{"n_layer": 13, "n_kv_head": 4, "activation": "geglu", "rope_base": 10000.0, "attn_scale": 0.125, "parallel_block": true, "lr": 0.0118, "schedule": "cos", "seq_len": 512, "steps": 5411, "dataset": "wikipedia_en"}
MLP neurons of a small language model. Each row is named by its layer, matrix (gate and up: input weights; down: output weights) and neuron, and shows model dimensions 32-127. Each number is 128 + 32 x the weight over its row's rms, rounded and kept within 0 to 255. A neuron's up and down rows have the sign that makes its largest values positive.
After each neuron's rows, "fires before" lists the tokens most often just after its 100 highest values on Wikipedia text that the model never trained on; "fires on" lists the tokens most often at its 100 highest values on Wikipedia text that the model never trained on.

L2.gate153 [134 124 165  96 134 109 125 106 144 124 227 147 113 196 117 118  97 109 142  87 129 108 102  98 101 132 111 111 166 168 114 119 148 107  96 132  63 144 180 110 156 123 115 108 117  98 111  67 120  35 118 184 130 125 122 140 152  79 147 163 172 140 134 173 142 123 142 126  90 141 131  91 135 115 146 151 105 181 117 121 111 109  62 101 142 103 110  85 165 105 151 132 145 109  90 131]
L2.up153 [136 158 116 111 120 132 100 111 124 129 214  80 113 196  90 136 147 100  90  79  99 140 131  72 122  81 103 128 145 155 124 171 110  92  92 166  44 143 163 118 176 107 116 122 121  75 122  88 102  62 116 177 130 100 172 120 122  77 128 181 153 148  51 102 141 154 140 104 124 112  90 117 151 124 106  92 118 155 165  92 105 125  74 140 138  90 142  75 143  80 137 165 164 138  61 134]
L2.down153 [136 153 137 147 138 140 144 140 157 140  52 153 170  94 139 117 159  87 124 146 115 129 184 174 130 130 174 111  95  75 143 137 119 155 159 134 155 136  82 107 128 163 166 148 170 186 156 141 133 182 140  92 159 127 136 156 132 140 121 132 133 132 151  64 120 135 118 136 129 102 165 118 132 163 118 137 146  56 112 144 130 148 133 166 113 150 122 128 104 140 168 113 153 163 128 102]
fires before: " |", " of"
fires on: "%", "ity", ",", "0"

L10.gate474 [ 98 115 143 138  93  69 156 114  87 183 134 150  92 145 128 143 187  74 109 132 139 125 143 121  85 154  77 140 189 182 162 147 131 149 117 153  44 141 220 145 116 104 106 132  99 100 133 183  76  94 132 143  57 104 114  88 113 100 126 124 141  61 113  73 155 168 140 111 120 130 107 147 135 151  88 138 140 154 126 145 169 116 137 106 179 114 115 126 112  91 150 133 155 159 166 160]
L10.up474 [135 134 151 114 101 157  84 154 115  92 152 132 150 126  82 133 120 152 187 189 138 121 112  96 157 121 173 137 149 126 141  94  59  66 142 126  97 201 153  87 154 121 148 119 159  86 137 139 150  77  62 120  59 154 101 152 154 161  94 212 151  78 105 134 109 132 123 139 174  94 156 157 121 137 115 132  96 199 119 162 127 136  97  71 147  59 163 109  93 114 149  79 175  87  68 198]
L10.down474 [ 82 142 162 183  17 136 156 129 126 164 165 150  98 114 121 111 110 125 117 125  98 138 188 122 132 131 135 130  72 153 135  88  90 201 148 146 138 100 124 185 145 143 132 156 119 115 152 146 135 181 101  80 216 126 147 115 128  90 112 138 109 148 114  87  73 159 137 111  76 164 138 126  75 172 202 135 110  90 116 179  84 100  66 126 104 122 100 221 109 144  89 138 113 117 109 140]
fires before: " |", " of", ":", " w", ")"
fires on: "%", "s", "en", "ity", "ers", "er"

L5.gate481 [157 142  76 114 127 170 105  85 113 152  64 138 143 112 110 137 191 112 156 117 121  86 130 120 167 115 114 161 139 186  93  52 155 161 119 161 137 120 129 121 137 153 122 114 138 150 180 162 153 122 105 183 129 134 123 140 104  95 111 147 185 135  90 128 113 170  71 147 128 124 136 108 182 205  55 168  75 142 133 120 108 153 210 110  91 103 117 163  82 157 102 110  80 116 179 167]
L5.up481 [107 126 159 151 128 130 106 121 137 110 101  81 134 185 141  92 122 152 119 140 136  51 149 126 110 179 139 124 133 133 108  89  90 128 104 144 166 100 120  93  81 145  67  75 154 151 106 143 120  90 115 164 124 163  89 127 168 105 167 162 182  69 128 130 103 142  85 136  79  91 125 132 165 129 103 121 122 135 161 119 132 105 144 124 159  51 204 102 109  69 126 127 120 124 181 105]
L5.down481 [153  98 166 136 124 193 132 133 106 103 149 162 119  71 137 167  95 126 129 154 111 138 133 174 152  92  76 108 114 108 160 148 140 161  98 100 119 137 124 118 183  55 204 153 127 103 124 135 137 162 100  92 160 125 178 160 128 148 165 120  99 171 136  77 114  73 134  98 115 171 115  74  85 144 168 172 114 135 138 110 136 181 145 114 147 135 123 121 160 191 123 144 153 144 170 113]
fires before: ",", ".", " to", ")", "\n", "–"
fires on: "9", "0", "3", " –", "1", "4"

L10.gate665 [128 172 181 131  83 100 116 102 100 142 111 108 130 109 142 165  86 141 195 100 124 163 171 134 120 117 147 157 117 144 150 102 100 123  70 123  48 109 120  58  74 131 183 119 142 144 137 136 134 133 146 186 133 130 121 150  89 170 135 123 144  84  99  87  95 173 142 140 110 188 166 108 107 133 157 140 127 129 106 146 172 206 149 157 205 111 126 151 133 114 146 135  91 136  75  95]
L10.up665 [151 107  95  76 124 176 114 133 166 170 140 112 174  54 111 107 125  82 114 147  81  51 186 157  96  95 170 111 163 127 179 153 103 155 101 164 116 127 160  80  95 142 137 125 103 171  76 102 135  96 120 107 105 107  46 141  90 151 226  95  94 126  86  97 190 136 150 148 135 117 126 125  98  69 133 143  88 132  86 120 132 160 109 126 174 157 111  79 128  86 123 192  91 117 130 160]
L10.down665 [129 180 156  95 130 173 172  80 164 125  90 103 108 142 133  42 145 172 118  87 109  89 121 143 107  77 128 125  65 168 132 138  96 106 130 143  93 162 117  69 145 153 170 152 154  97 121 160 123 127  94 134 139 138 112 132 129  95 127 143 144 134 119 129 102  90 106 132 147 140 141 124 147 160  96 102 125 136 148 132 103  98  84  83 123 150 121 193  73  99 205  85 101 117 115 205]
fires before: "ed", "ing", "e", " the", "s"
fires on: "as", "t", "y", "il", "port", "ard"

L10.gate367 [117 152 130  78 156 157 134 101 102 125 207 131 102 124 149 175  75 186 156 133 105  90 136 134  89  90  97 126 201  65 124 116 207 151 114 156 113 116 148 176 106 117 125  78 140 128 142  62 136 153 162 127  73 147 122  79 134 170 134 120  73  82 161 173 130 165 139 105 160 156 135 140  35 143 149 121  69  92 105 154 162 103 104  96 162 147 148 168  60  90  98 130 105 120 147  89]
L10.up367 [134 120 112  69  91 192 144 126  98 128  92 163  46 161 174  97  46 161 115  98 141  85 106 137 120 111 137 136 161  83 110  91 138 127 117 148 188  73 128 135 120 147 170 143 149 132 154 153 115 130 126 152 117 162 101  78 142 104 132 159  74 118 150 103  87 125 158 153 181 130 190 162 170 122 138 147 131 147 148 120 181 101 108 130  68 135 195 131 130 133 138  37 118 133  83 113]
L10.down367 [ 74 145 101  92 171 125 135 139 157 106 173  92 126 197 145 117  72 126 200 158 165 168 138  90 131  20 107 103 125 138 123 165 151 143 142 159 109 136 107 127 132 136  96  82 118  95  99 107 147 158 150 145 132 120 156 121 145 101  82 125 201 136 100 137 170 143 147 140 137 142 166 149 148 106  64 143  93 134 180 174 109 128  66  86 170 165  85 151 102  89 122  96  96 147 116 129]
fires before: "es", "e", "ed", "e,", "ing"
fires on: "ic", "v", "am", "re", "te", "iv"

L10.gate638 [161 117 141 192 175 117 124 118 110 121 118 148 152 136 153 146 110 182 116 128 154  76 104  96  98 113 139 115 102 125 136 128 156 106 164 116  90  66 133 138 158 127  91 161 162 141 101  91 122 123 118 100 150 122 147 196 114 130  95 160 125 120 140 171  55 169 172 138 156 148  78 165  51 138 154 132 177 117 170 122  48 123 120 112 119 114 102 149 111  84 158 113  94  58 109 104]
L10.up638 [106 105 147 124 133 164 154 116 105 121 141  66 112 134  96 124  83 111 151  98 137 123 129  92 196 141 120  98 148 121 164 144 113 170 113 119 122  86 143  86 100 152  58 157 123 117 108 138 116 175  88  82 118 121 147 129 123 126  96 132 121 137 109 153  89 106 215 141 116 151  78  64  98  88 162 126 101 105 100  90 161 123 163 110 131 144 147 131  92 127 152 158 175  97 175 151]
L10.down638 [153 104 164 126 117 169 137 147 134 126 130 200 131 136 124 105 154 122 103  96  96  96  98 108  97 131 158 110 154 191 119 156 180 120 157  83 126 138 154 147 169 141 100 179 164 174 144  99 152 140  82 103  75 148 169 135  87 125 156 153 117  96 105  82  68  97 161 121 149 134 125 162 102 114 172 111 202 145  73 196 162 142 121  96  74 193 115 150 130 166 208  86  85  98 103 170]
fires before: "c", "ad", "if", "r", "it", "k"
fires on: "c", "ar", "is", "ac", "P"

L5.gate679 [104 101 180 153 129 106 129 164  27  88 150 174  78 121 164  97 110  87 142  82 111 106  93 138  83 114 108 139  73 148 170 137 112 116 170 166 129  77 224 117 142 146 173 119 119 162 116 103 159 119 126 132 116 143 111 113 106 166 164 119 155 108 127 103 107 107  67 177  84 146 112 106 107 149 145 121 125 137 155 149  68 186  96 142 150 159 100 122 175 111 153 140  94  93 110  71]
L5.up679 [119 104 127  87 156  92 138 126 167 156 123 110 108  71 120 134 183 132  99 121  86  71  81 142 133 132 167 176 140 131 105 108 119 107 107  61 129 108 103  66 185 117 154 196  87 134 138 121 101 121  69 123 102 164 133  70 124 152 129 159 115  66 135 133 121 123 167 151 157 142  75  88 122 134 166 113 127 154 108 170 128 139 151  78 123 152 178 139  96 130 109 119 126 118 132 132]
L5.down679 [170 141  97 165 158 122 160 115 105  57 159 155 102 104  90 136 145  67 128 111 157  87  89 130 194 168 153  84 154 121 139 156 161 113 194 105 132 140 181  78 136 101  94 164 160 118 147 155 120 131 147 117 186 146 196 157 157 117 146 101 173 119 167 148 125 123 166 126 199 138 122  69 121 149  74 163 171 110 113 113 121 163  64 137 172 112  88 102 159 141 169  96 164 165 128 158]
fires before: "c", "ad", "ion", "ial", "ies"
fires on: "c", "ec", "t"

L9.gate639 [133  90 159 120 182 137 121 164 109  54 102  51 100 135  79  90 102  82  99  93 139 147 122 107 138 118 147 137 134  84  88 147 125  88 138 141  70 127  56 113 150 121 132 129 127 160  62 123 108 135 143 110 158 160  98 142 143  99 134 179 140 129 155 123 125 120 135  78 155 112  94 111 105 184 122  95 165 167 144 106 123 129  95  96 151 122  85 130  80 112 128 113 110 135 138 142]
L9.up639 [ 97 160 109  75 113 115 152 156 152 105 132 123 141 140 104 110 121 157  79 112 117 106 146 109 100 124  95 143 125 142 122  76 141  99 139 166 170 104 125  90  77 104 159 110 122 147 143 105 107 154 151  68 157 178 159 125 142 185 149  74 135 211 122 133  50 148 158 126 141 139 182 201 167 109 172 121 135  47 185  91 126 114  84  93 120 142 179  99 134  85 107 110 122 129 188 112]
L9.down639 [159 123  88 136 156 111 129 158 154 112  72 118 167  66 142 146  75 103 173  74 176 138  99  87 130 185 130 145  59 108 107 124 117 166 149 115 120 184 133 163 150 129 135 160 125 207 171 123 100 108 103 174 141 103 117 172 152 109 152 123 115 117 113 111 119 176 106 108 175 109  81 129 125 143 185 115  82 157 112 166 135 117 107 136 118 106 128 112 143 153 147 113 104 156 126 150]
fires before: "e", "er", "ect", "ud", "on", "ust"
fires on: "av", "ff", "ers", "um", "ok"

L6.gate296 [190 135 160  63 179 110  77  68 115  98 109 145 115  97 124 139 137 144 209 160  85  48 116 104  94 148 141 153 102  88 131  98 112 162  51 129 105 108 126 179  44 127 100 109 128 114 196 121 155  99 129 164 183  90 124 168 118 154  90  91  62  91 117 188 126 102 169  97  69  88 111 116 126 118 150 111 131 135  49 121 105 126 131 131 148 195 133 157 157 124 102 141  82 109 143 210]
L6.up296 [117 118 196 116 159 107 162  89 119 155 104 113 164 125 140 124 145 124 115 150 130  82 151 117 132  73 145 154  74 173 166  47 143 153 163 142 107  53 125 126 118 179 121 121  96 105 124 148  71 125 112 142 176  94  50  99  98  58 122  89 104 162 135 121 179 111  54 130 150 128 156 150 141 120 103 148  81 125 117 110 169  79  17 125 111 169 123 176 116 118 123 117 126  46 141 125]
L6.down296 [ 96 146 168  70 157 176 153 102 137  73 158  69 126 149 175 112 170 155 117  89 153 129 156  92 145 102 146  89 134 139 137 153  99 102 136 136 107 170 148 124 178 169  82 160 136 122  82 158 146  49 168 119 103 138 157 157 104 184 135 130 169 128 130  78 160 126 159 155 109  94 145 177 152 187 122 163 158  77 132 122 122 204  83 119 133  88  78  89 195 160 140  98 168 139 110 156]
fires before: "ed", "ing", "s", "al"
fires on: "iv", "ard", "ow", "v", "ain", "c"

L2.gate650 [ 90 120  95 146  94  93 104  99  69  62 149 118  87 169 149  76 132  77 166 113 110 172 146 120  96 155  86 122 124 131  95 140 129  88 121  80 162 166  72 155 128 120 131  99 107 147 160 148 144 157 128 172  53 147 115 159 111 167  41 142 148 128 187 133 209  97 116 105 133 143 153 144 133 195 176 128 136 110 168 137 137 113 123 108 123 165 143 113 133 134 146 182 132 198 129 131]
L2.up650 [ 78 106 117 125 149 152 143 123  91  91 138 131 146 146 133  71 122 125 143 132 125 146 127  89 151 167  66 152  71 115 107 155 148 101 123  75 136 134 120 180  77 127  98  92 125 117 108 146 177 136 146 124 113 166 141 141 143 184  58 139 153 153 177 127 215  88  97  92  86 137 102 119 152 167 166 127 129 123 141 139 136 110 111 149 128 123 164 107 103 172  98 150 109 186 201  93]
L2.down650 [146 137 144 165 163 153  88 163 199 159  98 193 166  73 104 179 150 157 132 168 172  88  77 132 147 113 121  97 167 109 147  78  91 191 146 141 105 169 164 125 141 112 139  95 132 130 123 175  84 100 139  87 182  96 157 105 184  93 160 123 110 116 100 101  52 152  96 121 135 116 121 112 127  96 154 152 145 180  73 130 117 174 175 129 126  86 132  89 135 118 114 126  75 119 104 121]
fires before: "il", "c", "in", "it"
fires on: "ra"